config.toml
qk_norm = true
bias = "all"
init_std_o = 0.0
init_std_down = 0.0
lr = 0.0251
MLP neurons of a small language model. Each row is named by its layer, matrix (up: input weights) and neuron, and shows model dimensions 48-143. Each number is 128 + 32 x the weight over its row's rms, rounded and kept within 0 to 255. Numbers have three digits each.
Before each neuron's rows, "fires in" lists the words (lower case) most often at its 100 highest values on Wikipedia text that the model never trained on. A number after a token or word is its count.

fires in: "two" 45, "october" 18, "twins" 6, "ottawa" 4
L2.up863:132095102161095090108098208097089098146170103091094141133121143164164120129162113148132115091138179117116153094111171134201112105136155112072137092148105145091144116165105148126147105103133138150131143151177061103104142139090152059074103112094119170084121082140137169091120147150161183135

fires in: "a" 33, "western" 8, "southern" 6, "an" 5
L9.up844:173142116148100134145119146120140143091151100114178204170113101134058170183143107167116161128126127093118132105109105154125142103157235123164142085153167165157034126090186113173152138095131140084135130153132079110188122118117155136157172086115150105177121113182113130164196151085099127124

fires in: "their" 64, "his" 14
L3.up52:111131120128113137089183126111120109129135097070084084101120118169138120085090144093141204153152116134151199105094176148107099193137161153158139078147131106186109124131149111128152203131100085120140145077100105158152132114199140159140143078165131161100172128102107083129115129107079089130

fires in: "league" 23, "season" 19, "career" 7, "on" 6
L11.up826:111136141115199132179116165127130124053125112097115167155133098084097090132070123149126131087141193077200129141161140151133139149127087109106123120121159193106142141119171097115138146059095114132159051160139150198178127174136160086110118114141129087152082075084059141183111125120126122115

fires in: "university" 27, "released" 7, "received" 7, "electric" 5, "representative" 4
L5.up745:092089101141147153167168158077115143063149094123187103130103112156137165120188116163100133129102130178118102093119119169126083061184146137167120123162129178131142128114122130081137137075146093101123200137158126155121094084176080087132094119213121144105163110135128094160132152062142160135

fires in: "time" 51, "times" 14, "launch" 4
L3.up839:155082153102105111123103116122113099187085136105106152111130170140148091144118119127090096169201084077132057089127069101146126118135087103085127070066146133114136118138117139090113095185119142129124155086134132177131131167110127143071143120170198151174121165147125123123110171163111180187

fires in: "on" 27, "born" 20, "building" 12, "built" 9, "one" 5, "project" 5
L2.up606:193132142162117161131131132112138137117092120173114141106135120171131164111107103159130112120064142102058131137155121134149144202165101142110088132076161090127162137177141097165132119170129166117140129100115121143141125108142146128107125123101129119117106154094063146133139145081125186212

fires in: "united" 44, "won" 13, "raised" 5, "unknown" 5, "planned" 4, "born" 4
L3.up152:167130119126076080168175090147087149152141121155135140162176111132102067091143117178132076129121114147131125184111077155107126128112057117149158144143230142148154163139149150108140155091131142081138103127148096052146144142177101130147070147163136089117124157140101158127057131102181170083

fires in: "he" 69, "none" 5
L10.up69:145161132157086071117065151089106120095138154144096144069126124176139117115127109148155081130102139119124140095135076153111100191090118136160166101142134142163173130138158111135160133097108182085136122127120147157137122128158141156128112069178096090123116136163167060188182114147099152119

fires in: "second" 28, "first" 25, "production" 7, "seconds" 5, "fourth" 5, "matches" 4
L6.up215:115156099150101060181136012121099095101166096168065116169184108113079105201076136072124160111137132171173155144140177135124098133111122190088149172110191167117159131157070081127091107137133129128116177094095108162099100108168126120127170096122070118167129133120110088198157108140140144150

fires in: "including" 26, "creek" 10, "include" 7, "church" 6, "conservative" 6, "children" 6
L5.up612:086131114090095161105139165114103134098165081099134179125085150173076148087155132130162175137155194156138149146104083185140175135100153079178118114168088156196145123107091175126160136103138179128156159044118126126088150117148088156116146164198130095109112119150123094095168106081172114106

fires in: "until" 22, "school" 14, "when" 8, "by" 5, "if" 4, "band" 4
L6.up860:219138137086151140114112126074161098124158153142076122120137128127142135094110176116176121175045151159139098082144101167038140186144119120136127102146169124085181132073192135087107123119075146200103108123144132156123151136100135088127128083192093137071087141171152174135126168120158134132

fires in: "where" 25, "american" 23, "when" 6, "theatre" 5, "heat" 4
L5.up127:174168112103104137137146117170042151155125149135151160161121137079113147123111117166126171107127077140164104105187157132098168139110128120153106077109136119165089102152101198096114122162128102143153107155116093124142099112149115093120110128175147134123130136103144184120133080151080126144

fires in: "two" 45, "twins" 5, "third" 4, "way" 4, "down" 4
L10.up695:120135122132127096110060106119126079115124104151064127124157112122158128139120126107167113100068133112153148148152137164161123137130162112114165107137153117161175077140155173134136124095119100094128150143222076127161164060145100108104116083107133184077124143175174099175142041191109175153

fires in: "name" 21, "became" 19, "game" 9, "six" 8, "same" 6, "best" 5
L3.up219:103151198141141151073128129038159202141064104148091106125121133073149202171115121143123107075192136113078127145153095078108167216101094098172099125100104048156126170115119116108131134076158159139122085124099171132162145197110121119123106119158149116125088207176141089111087141069108106178

fires in: "known" 17, "spain" 11, "unknown" 8, "main" 6, "touchdown" 5, "civic" 5
L3.up5:096126100164141120158080184123090112142118108091117135113147169082116155112095125187129132177105100061163176123161129162087151094122172110187135104125133125109075154097150145165119114138096121131156084129124093078161145156122109152136133154094191184149130184109167136200123174147113187171

fires in: "life" 26, "michael" 8, "level" 8, "approximately" 5, "launch" 5
L2.up687:144157168108123162097139111133140109130118174086156075125113146105130069170112112129208123161100161123112114127117140125103136092166134107116122094119154149159154102114132144093130147083167084106097119112115102126153118163099150150140162102113172138155118147247128131153083083123158070148

fires in: "an" 55, "announced" 4, "any" 4, "another" 4
L2.up781:114159144118136099114150111122126113149101126149084216143134092077126139122142121128102121115161078117095167086075108199121082135084156162161113136113045110148088122140123159100134193096132171105113103121076120129104100178147106145209104109158106132114119114139154130156085147128124114135

fires in: "the" 52, "s" 12, "film" 9, "its" 4
L3.up634:116070112135139117166125138120092088089137160162082055132197128165121155083127135153114132144111158122096156165077150138075133136146089187145112102131102151133133130168132157123151103133152198149138123121132066089139193111149145131053159127083107164142137156098154123111083116120105121090

fires in: "british" 15, "its" 11, "his" 10, "these" 7, "medical" 6, "several" 4
L5.up257:127117183112107183125148127055106132131119120110152122082111053133120189129123174104111133119152125190152151046138144168113155141102150118195076129113117079078106135134117143115143077124154122117148132086095143096139124130119132144114093106182140199145192173104089132132153133102111086103

fires in: "which" 32, "these" 23, "who" 14, "that" 9, "however" 6
L6.up299:090124135121125179150154121132127109140156051158106126154157086100086164134035147112147118122090134190150109150145108127107160144122083150141114160163188059152094076149078185098202078123109084146158169106134080022165127163131154145158143179065122178144112066118098108154141116138089165139

fires in: "the" 43, "finished" 7, "minister" 6, "their" 5
L5.up457:124163078176117193120152130084077110083105135154085082090127112082107162096129193183107138134135123204134083083132181101087083113155098136104163145078086145111143057118128170114128139130094163109189144115126154128114157130086131110131135139089153187117155129143128177135152123155117156149

fires in: "his" 66, "its" 9, "he" 6, "were" 4
L10.up660:132131126056108120161118139112127140094117117117122128083145077139161113144079052134122145158077175124107168040170110156113097122083129134145133070102099165120133149156074173115224151088099117143133138085137123080113102169183143110112070078149122151042170098131157116106113128145149098125

fires in: "has" 21, "career" 18, "general" 13, "have" 8
L9.up796:104064143098134126090176121112070104114141090130107173171131142113125112139156227131149163129091116083111130150170144181116097074109175137163145093098154134090131133113138166138106154067123160166156141167120174182130024122155169179147124159150094179158158107115093111104126148148083128154

fires in: "it" 19, "its" 18, "time" 14, "government" 9, "so" 6
L11.up188:156094117088155084181151102065140093150081121153128077110103176100141103104116142163121152177134137128111119050118158088172134148135130117141153082133134039099154086062146127124160135143107133200178158179047148099149138133161113100139119138099117129219164186116125102106134119114113160171

fires in: "their" 33, "his" 15, "of" 13, "for" 4, "on" 4
L9.up488:097142141088040121149111165092150117098124136129105129107143110141168074118098121061176128158155102121138129152122151148084142182110108173177166091160120115151098121102107105096144101112088120091150104164123143152107108147100187096145126181079190142088164103141133150113141163094173096134

fires in: "s" 60, "an" 17, "its" 5
L2.up531:142101164197100127117160098058095109179161094116114096069139145139106147102078088111125092049188192142124166130116094115111152087170123171184099143133121138079084090151139117126166066081133175150184170058119150158132184118135118191115108097108107166134173119054122136132126157113108130101

fires in: "have" 32, "small" 16, "smaller" 7, "smith" 4
L3.up886:139145109177163187177107115132144121083108106116165205120163151129096124117143154078155135161068106131116089131043115085131126070102146123130169143106125087109085089156125172115137130132105133160120135112110075139098182099107172140114158096185104145132131136101159152088085161151124141121

fires in: "is" 35, "are" 29, "also" 8, "area" 7
L2.up773:073134129168188088120142087154142095099133144144125090147135188124213136083111120116141117128113127146164144082117157201161117204152120140077105106115109113119119129150090183177180122104135134118171167189130116108141132072166153082108092150139180126140151135165112142131142192130125114133

fires in: "language" 13, "many" 13, "league" 11, "languages" 5, "man" 4, "manager" 4
L5.up349:119142116126114116132159164119131153155089122153141137154106089095145131196115106147115144192097132156173176128146102090096143138124105164069132132183113098143091147102081140187121103155092177110157117105126152153065141160112195109168073204159083156094114074161109149135126188155115110100

fires in: "on" 65, "one" 17
L3.up722:145150164152075160122136144160103105109129114101158077114146052185130110099033132042166137128106119123076142082156085124164180103157133117156155161109105159138144144111145077166139157111104071056156128155068136137122097083132158110164138156122128113129130131154092192122147163099036155118

fires in: "with" 53, "film" 7, "as" 6, "by" 5, "films" 4
L11.up91:093143127089111148093096112096093103096166166156078133083135221150106092138127132130129143100101156191158102109158098115112127146189149079089133076117180141172128117120097086134128159100160114143123093112128164141117112134144119100111120117160052077087143184168151125106111107142114133148

fires in: "government" 26, "john" 15, "appointed" 11, "joined" 10, "october" 5
L3.up102:113107117161060150110101143092113143081156148127116086039151161114076180120104131120098125169113138147106133110136175073141101120121130114125218157150157159099160202167156163191145185137149113164176132147071146148117093117125138159159094165086117119117084146097093095138132108135128094089

fires in: "but" 27, "minutes" 9, "battalion" 6, "medal" 5, "battle" 5
L6.up744:136097148145108115079107075157095110120117062059127128129090115074147169166117097067094142151096088149114110139121080128153120126135107071136156132101121122134120150179146122074081113095050182116133124111134160153129096131047207143139138070142153116167113117137193107176154156163146135202

fires in: "while" 18, "club" 13, "been" 7, "professional" 6, "is" 5, "further" 4
L3.up478:155127110135112127137130145153140153179171145120179125128192139108119107149164177111169105205146165165133138084086118109132163115107120139087097132177127136027086143103150119123173086069084210126169127170118150088138123142115095152121129119174153121128095172081100108160152101144132094104

fires in: "one" 44, "even" 7, "erebus" 7, "where" 6
L5.up175:154146118078147131128101100154105077102101123118181185158121153124159154110114138164156152082150081077143156129091093036121134209029172125133146101181143134176107120111123111100153148106153109030128062149121144114142085236172159129188129095181141096086150150129142122141182117149155139131

fires in: "career" 63, "code" 7, "warray" 4, "case" 4
L3.up550:131116127173124175121188106126128077067125180109068153156131166131187101133145131186109120088138174198109070128161150145120178160026102119165127124123080106130169121124167119169126104121093122096072120125144115090115173156092156117139107120147188161091130134160134090082078091153145135150

fires in: "the" 47, "of" 11, "in" 6, "appeared" 6, "then" 5
L10.up672:108108121139068110187129087131122116120134113167078089067176130174092067130123125115120094155144155156118063098073100124130187162129158153154172095123155114108087091126109113105082114122124087060115122076034183141142146120187100140131106141150168101146126170161068174104138076139095069128

fires in: "career" 36, "player" 10, "industry" 5, "der" 4, "energy" 4
L2.up533:086132200145119123120135166131085123115094106095092116117148107121129148119157153144140161159130144121162141176112127204146104183164148179071183063093179116122174127120185134223092154093119114146119082117141136105101156190091138142135180142113103187077080116175111129139147147137233158107

fires in: "his" 36, "their" 29, "to" 11, "its" 10, "s" 7
L6.up470:087139131119087132097097142112141140065164189141132168097135162124164123112063172086106154112120096095130070140156183152103108108160112213054114090094110136115037088160091128149151178153111144093106147097165121123143124151162152122124114149111100123107097138166121174126158134119142136161

fires in: "season" 37, "league" 26, "second" 4, "1989" 4
L11.up148:184131167098134165158106103133150108041140144133136086049077127143162145133076189101089144067176215151180108110088108097106167084173148145075204111119109211107138133106118122142120117106140125051146090087153148098145097107163165059137112111153190094077110122157129130136089115144116137117

fires in: "released" 17, "received" 12, "release" 12, "number" 6, "receptor" 4, "exchange" 4
L5.up371:059119152106105122184099166097137179142032042119106102139124137119180128114113140158090123169119121109074181133095074148162090124157076170112141092202209103127119176154119091073156196155140160101171107141135125082149148117146123151159130098098100109118120127191154126119188112099119110143

fires in: "an" 29, "country" 10, "county" 8, "council" 4, "announced" 4, "another" 4
L2.up228:097133150255159126148155119143155109159096132074162122123129156160107186149128168182075113131160115110096197143120113149112146106109123148159100088166070139104136169104158076113104144094197113112105118127056128097078166146110194149104058121153129180113124144152151103161099145109160122139

fires in: "his" 91, "hispanic" 4
L3.up707:082125168126130146075104162049116126108130135136158133108104115168150167130143151130174184089174140165089154138088186158128046097133139153114114131161114153112109103207123145095143115187093114159130160076159170173136049151068160172144131096165055157069171142096153103124167157173120114152

fires in: "first" 31, "given" 7, "reached" 6, "takes" 6, "taken" 4, "an" 4
L3.up395:062105125172123109121136191121138147120108132060106205137103129160150122036177121167121105100118091132099133093121157138154131130114130124141127155168112115169193089173123165173117087092173144091137088144156121123125109133137108173093182137148062107113134098047166180142104148122111147171

fires in: "during" 25, "of" 20, "she" 6, "in" 5, "what" 5, "north" 4
L11.up460:106149091196140087089143108130103156106087129141148117049123075163116119120084162161040216156165183116122129089118159128166146137117096174109099061146115061127089126158150138183117093158102107096152135063130108099177105140131113116132132153140129184129109153128119116075182095165081137102

fires in: "an" 43, "made" 23, "became" 19
L5.up489:152047167155081112174147064062096149079134143115112127177092139133155113138194058133133099080126108114153159120047136098129185143138134138129143159108132144164163120150177129139150160139132174114079115123074145133096118078116125185154103134156133171042143140144137124176119158110144136180

fires in: "in" 13, "two" 11, "modern" 7, "performance" 7, "performed" 6, "olympics" 6
L2.up381:044089084120102078205124114092121130144100121072146192161124178161096047122065115106107156054175161140110108169134083133122121085060118158187176097143147118146193140154198163153112133131172156096138139127118066123122176130085144141161149111063140153149108163101115149173174143114081120142

fires in: "an" 47, "became" 21, "announced" 5, "san" 5, "any" 4
L3.up143:102118152180107128168125128098084061109154186095177157175121106113104141175141115102067098030152178092159144125101119104120122094093090096170145158172138141041186111127158143117164105118131169146074153145112135113121139130120178138158121135147093144062149140117161113135146161097097115110

fires in: "it" 38, "which" 29, "and" 17
L6.up199:169107103162094118099118148151165086107169087120094101137144093079106139130150166119150141144141173164127093167133151161158118133158128130133144100077113141141076068117069120092167085118121139129132183163134101111234095104149157087176146103168129125108169095121132110155057048177146123187

fires in: "what" 13, "became" 11, "not" 10, "between" 9, "become" 6, "because" 4
L5.up775:127120105060155094149165148095196114042121165131088072075127105123122158121143111137120128104133074155130167150094121165087180186111074164148147160085194083133166090172118106151137114158101121145111130168180123093091118136099139149151098131123100088106106064095088074127112111169176147169

fires in: "other" 27, "ottawa" 11, "southern" 6, "following" 6, "september" 5
L3.up317:057144095135113133101058083103144154069157085086164125124139172090107071135134127144156127090118096155140078112143166134226083107078186162150104145169071182136168115099148129139137109159099124114167164131157089097150087133143132146134119093127132080136167125155116138103096181145106136080

fires in: "western" 14, "southern" 12, "town" 10, "unknown" 8, "known" 8, "touchdown" 5
L2.up111:142108095117099067126099074124111095173150144093152213143153165092168096150116147176103096135150139087148127081100121084114119167074167145166095069135137087117082114138155186135152141115105059119112134164122086129191174100146118104137180162136192095099166155146108118146136154122136092116

fires in: "through" 20, "used" 17, "third" 7, "throughout" 6, "rights" 5, "many" 5
L3.up814:151086098052069109117147113125154120187151165106174199167128120117135096160106160155153147105056137094123060166122138107051121109140141175154105091119073108150127168146135125100115112105103149139118121119150079126202178109104084123157135141096137157060132119131131133108123086110160086156

fires in: "where" 21, "written" 13, "wrote" 9, "writing" 7, "chart" 4
L3.up720:119138159154118161129179119072116140142135139142158124154117103135112136148077110158106181119168078127132159156120070111110116079098139119134104160177107102157129102119126136156119190080081155164166160137157152093174149044130096134092124129191167101162090131143160098129155078107145138148

fires in: "released" 22, "release" 12, "french" 10, "election" 6, "download" 6
L5.up792:151060148092131087104105124136094122100159133082097124102098128111160144137152172150121152173121172126100128049141099181086113127146190146109109089154125145132114111142132117148142155178114144130160074091090157096139085128069138099072155169125125155135144093169138150159133192055131157114

fires in: "one" 54, "this" 11, "his" 6, "second" 5, "a" 5, "only" 4
L6.up779:076124122072163098144121072126132131173158137105138160107101126080150176104060135082097090139192118133169087133100155184098143157130163165129144120124132146089126148117142182133131099076127118108155223091121148099146159146172134107143079093094125084135154128161179088141112133100085164108

fires in: "through" 34, "over" 12, "throughout" 9, "brazil" 4
L3.up829:088118116065084173116075055110114112122121128096143172124133101168064148135104149130073118083095123135106074130137158098083064067123138146161170103191131180093081170160190140160112142114082140130103106129098119114119144083087162124085078084165154106088116159111143101071112167104091138145

fires in: "he" 20, "she" 13, "on" 7, "since" 6, "during" 4
L10.up789:145145101096129111114093149044118089106166164141137142120137089134138156119082127103157144161101130124129109102112088115116122177137102180123154082133134157113197156109188171165184112126101171145142090119120087155158122128152144147123126120079131159154159098073098097091102114061170120117

fires in: "when" 11, "which" 9, "not" 9, "death" 8, "who" 8, "where" 7
L11.up166:194047066131140115093138172138128068139175091199146064127131090078200130127105123128107164091153109119098131093103142102129113127153124162156130156097131107169139115129103140115170107120143149152148128165183121083143117147116154186162074161140131201179141173146156101134155139159113137110

fires in: "she" 34, "also" 15, "to" 10, "could" 4
L9.up645:089064093149132144150114120119118068058135176151155125121098102112140138113119167116135139185154144071084111150162134134141094126132125143077125143110193131188136115147166163134160102153108140134140113118140161107137114120128084077089165153156130095135176168164143121137188178119164133194

fires in: "career" 35, "club" 21, "coast" 6
L3.up493:138127142219114138111123073148154149065177213110124077156178133120107092103117192163100132115129182095101190169104140134158106151181171125078146147121156118109066086101148119189160154132105127153109142152120142087144131131136059063154170081139129161186117120150100116123106110163136125143

fires in: "new" 36, "written" 11, "writing" 7, "songwriting" 5
L5.up2:174107134139121136096183138124076131146129146139122140099107148119125084121099138143199099170173106223176100092114076113112157100132160089085129124191150089088157105133073148203113104128159174098152176142106158109168078135157168160095168135106159152144117146161106184146164087128121132181

fires in: "it" 69, "its" 7
L10.up785:161097117186115128102087152088242178133095108158122066074125101137126127196114167184093131148145133162101137152126085154181144165119120119137171120088138116145150116121044148058146129157101108120091096133145114074184153179135203125134133133120135154082088105161161110142108149145149165147

fires in: "has" 32, "is" 20, "was" 9, "have" 6
L5.up685:131068111129111170141105102080102117140170162143142143166132104159154161088134209144162187113118134126144157126108080144187132115134157176172093099146123116121184041131143099119089135154121180154126101144134183107058139100129130102149142158169057134121120109144121115137147109095161130120

fires in: "united" 28, "british" 14, "ukraine" 7, "playoffs" 4, "portrait" 4
L10.up375:118145102105157114156135164124108114119147165124160121146123101177111122085089127144138184146141142102128113098127153111112116130151144080108155106166171139132116149176141139153205105092102130113117088072135066155115130072121161113105112148122123114130116116132120137171187091093123149134

fires in: "second" 29, "other" 10, "fourth" 8, "east" 7, "seconds" 5, "others" 4
L5.up225:109156195102099104124195125122096144120159113209199106180170179104146152190040147153137111112136117095130150160115131155149158116112131094131152096113187055143153154134195129138098120070104169123066136090149135168066088131161134079136116077137118103200121141091130096134156103069116152136

fires in: "first" 51, "college" 16, "collection" 5, "1st" 5
L2.up290:101138115146112113153117160112103159107160111166098129144199137096133132109125031164152130179129160092113130151151140103117129124132147138118096170126198097164146110149143129158144123148144097160104130107161090125226088081158129106085138064136186108064101112073167068116113171175136124103

fires in: "he" 57
L6.up486:113076156143156149164197109116149138119112109144103215158138135076186193121101127105146099134172161177098131081159145198132066164127095096122104095153108150158139100146061113150112153115152123141158208134191117165146114153127122110142144136103118159141158181115127095167107114077126129078

fires in: "new" 34, "his" 12, "its" 6, "island" 4
L3.up862:154157117167196096096100125107152079184134163106126123153162107162203156103098184137135126157135104149171147095088163177048147107129105146111178115121133097128094138142121062100135147119098156135122124118086128131145070125149162149114128117127152200103130128158125136147133072136126098152

fires in: "has" 40, "career" 10, "have" 8, "cases" 4
L10.up401:103094142118145085125106140127111105070124169182174166120152131120134110145112123128154123085174086146087104206126166132123114115149179121165086111138115161112085124198060168115101100105145114174090107163103151127055026147171169141111097099146121145202097157081115100153069138078120127206

fires in: "english" 16, "building" 12, "third" 8, "england" 7, "born" 5, "build" 4
L2.up316:118123099094105120114125082102089095115115178102110079114156163117104164113092146200131078128073092099171140176141152169157122110121100151118090084119137139124067062078146139185095104126173154107125134107118058040171154162104137154081166099210142157133101186172140106140148111083126138123

fires in: "other" 17, "most" 10, "boston" 9, "post" 7, "ottawa" 7, "lost" 6
L3.up638:150180116117146112087094069107169107125203122088053116130087136130109115106141080124069125114123159080128114106127112062128081083077149120202101131147102154200148111065129139137110079124091087166191159106159069101115111127060106113100106079125191067130162111139076117137100187153138141098

fires in: "his" 51, "they" 12, "she" 11, "her" 6, "united" 5
L9.up262:170139110129134112136139130117144072102083132115106074137149121098104092134112145129111173163137124077133120098084138159152147120064044215073145160149110117055127147150119132162191154102137150088129134114123116119154125139140177125127138171088157206083140081126129167139096154165192125128

fires in: "which" 38, "who" 30, "what" 10, "while" 9
L2.up857:155140081143173092093155148101067091149062085170118151084127106147145142101092155178124106138133162140072179108121194118144070149089058090120091133081175111148087085182177145104088092168142156053148137117124147126132135104148107153149100145142069210141119104170144109157114171103099159106

fires in: "which" 34, "as" 19, "although" 7, "that" 5, "who" 5, "and" 4
L10.up41:180093159132085135129104138133132090119109175161120132128153110091175141144122135152147152147052161094172186143095158136153098189173102113201158084072160117093086093114103144073173098122181111165067130102089069112186143122116122129072097128167152183105154104123160120155088116148066145124

fires in: "the" 77, "three" 4, "any" 4
L3.up510:109097176078067125097175064060163149130093134141142106134165111094104125085181163152113090101187110119115113130143108196119125120090183111097116151155147098097095147170103135107131188101092109095116144107158163180151134141118112120158172113139143148127148095126124071119152230136154172120

fires in: "two" 16, "three" 14, "short" 13, "old" 10, "one" 5, "third" 4
L5.up628:089128116068146117107061102109112114158095099077154102144121169121092131133117135130081120093133123130130172112161099187190135132097169153084121129104194116113147184104144116172154167141105145116125112134163100121093117154146094159149186039144122103103158109106141134134121102168113200178

fires in: "first" 57, "father" 11, "four" 7, "fires" 5, "either" 4
L2.up504:109136119093118137104115067121160100097128178140077089135120132125124106137075131138176159184083096110133190125149161181158152122137112140120153127163054135125155119096155098172120123122144097169160165119125159129143116157119127145127096099059102144093098142090161158152120096130157174113

fires in: "became" 21, "become" 17, "also" 10, "could" 6, "been" 6
L2.up198:079098076139154064153149143081119098069164141088139134160157164092198158135101094127204143136134062159118180179191114166151117186136085123143146116084186129094103134122142094113120137148126158143132081141112187148125162110112078125139115062132142059159195132151128153142084132084147111118

fires in: "first" 28, "film" 12, "field" 9, "march" 6, "failed" 5, "fire" 5
L3.up364:201124129066147138102101055099108128100135106128053195123109070117123140066089178128135105169150087092084178146143116113089158128118155183095145135180092108079158071146172134163134152148095136103103087174141108051125123178138140143147156173125132121099098141115131147083101122136140093117

fires in: "on" 58, "one" 26, "only" 6, "born" 4
L2.up47:102090115119130118102087100165142101116142113120085182152138165162132084133114154116193209117078148078082156096137114054117192150150111135067079135120143158136115179158141148140188075129126189090102170116124129130115138197083155117087104160160162135095098185143068151138131123152132109117

fires in: "his" 68, "s" 12
L6.up126:134076116085087114209191107119121058084120124108119166101140147144141086123110212087112140172158152109114121112157122140163115130132094166132152113126121145102173095093123055128103146197119102160153173130129157075131122162144113138125103132083159159129154083168128162130115109118119091144

fires in: "during" 39, "british" 10, "surface" 7, "rowland" 4, "purple" 4
L5.up470:169117083118114202095128107131173128166130138125110091120122084109123128138135052161125087108139124123112097093140101150143124152091109188103166101176168117094077122116121082129097108188136164111208130170167178081137069117110132116135123063112111150160138185166106116129171133121108145089

fires in: "he" 48, "she" 8
L10.up733:162112181109128105120170107100147120160135152182032085073174183165157137131133100148077114103129110173158136170162087140103126130152131088214146168143188141153198139102125160142161132092109155122137140150121186140072107114173130109119090088142143156122124134179168140092152156079084098070

fires in: "when" 26, "where" 25, "performance" 4
L2.up422:163143079139124137149091132157125149100108114167093153149091148158095089098149137075127113170103110144106146132125150141084147126179125118095109043123112091112077152103135222151106103101122141125102125176142121105131116132106147065156090117150157125135144130123128123097141152129136128153

fires in: "she" 41, "but" 30, "shelter" 4
L2.up332:097132127179094127112104102152094091153102139091136113159088086118107121126137147136113146110077122091194088122057085144115150111053142126171121135081160117189196139128134103045092166105028127123151139144157138090121132167089142050088118097108095204108124156153154127135139175143149176132

fires in: "and" 44, "killed" 7, "including" 7
L10.up193:186112111144096139091153160169093132112099111115138096166126145082082164173176138164181176179117143137187133046109145151147141112095156116153101099157159129120126075108158180176183108148139080136125179107086060131069160120139068108125126107134118141116133175126143094191101140136087102118

fires in: "later" 15, "early" 11, "best" 10, "where" 10, "highest" 7
L6.up440:132156078138136118141097146110123095171143079143167131130128171086125115085143095157163142092147173127077148097143098101124152094119167107148139085144139126137112158172149099192088172073116101081165141134139072131105122151125164102075193058126119146174138135151148145176122083117123094137

fires in: "this" 18, "first" 16, "another" 7, "second" 7, "either" 5, "last" 5
L6.up387:154165127100117098153169109110118152082186142150166176092120170116159058089078110119129138100154120115184141106105151163162127140124123140095142117142140105123123141122144194187180154074098153093115126143163126134153118127205139063169099148091117116139162171216155102171151159127117140121

fires in: "university" 27, "local" 17, "located" 11, "location" 7, "vocals" 4, "now" 4
L5.up89:182074157080106096117140107132065076070113168106102144160109102137169147204167199133172134170054156094138101127119115092181104112109157143140131136116129158130171096153168093100124165150089146192163162154124117070140120130081098127128148187083114115090109085147065170118146157096154123077

fires in: "he" 46, "government" 24, "held" 4
L11.up112:095119109245108169102153096105134136140109158140156110103148121115093108111098164093094109139104178075147089075111103134149096124173068176150124116124153128176131157156057143188164157146209134116132147160158150189161124157112147142100095116159122163130073088104131123141120164151139098121

fires in: "which" 26, "who" 11, "against" 7, "while" 7, "what" 4
L11.up351:177090042129130160061109059112161135130169120128142129174098118126067108104095170127155132141082137094118122139121111163166084101119140063124135189151129147083186139144112138107157181070139069056087111151117152075164140117162079126086084184164108114125135147170138132150131122127134147068

fires in: "including" 24, "time" 9, "include" 6, "times" 6, "him" 6
L10.up345:101152161153152143138144149079128127180126115142157154049107116080139177106175071172104153143155121151129069077108131119089139100105141111147193111095103180045150168130129143090140090172109128146142155143102141132144116116118130128095138156172106161118119115164068140075147083152167161149

fires in: "became" 21, "her" 19, "only" 13, "best" 6, "named" 5
L3.up354:163120186094142112115146097129111092130154042097058128138123099110155144143126098165140096055122138069120129103100130109133174160152104151127110183152175116169168133123125059106175151156115182208156168139077173108119118151110146106104068128106114105140136158170130125079126155166137158133

fires in: "in" 35, "an" 25
L2.up57:034113123129175143129146096147114062173154116116117142128146142161067140084108112158133079106114171107099197139083130121133154110077142151141124171172123071129136172110162100157102186078137131131153165113141156131083169118138119159141182125107070106157131078088154186155120155052115133155

fires in: "it" 43, "ivan" 4, "italy" 4, "farm" 4, "failed" 4
L3.up415:133105093130140095168134131142081067102190135144082112139125126095128146150119131173101104091163106167142150105123186173072180136141201130130135124130164147112157110154153140112130111092147109181087119156090152174172159132175109092093193119092112129032124140135080143104171115145114133110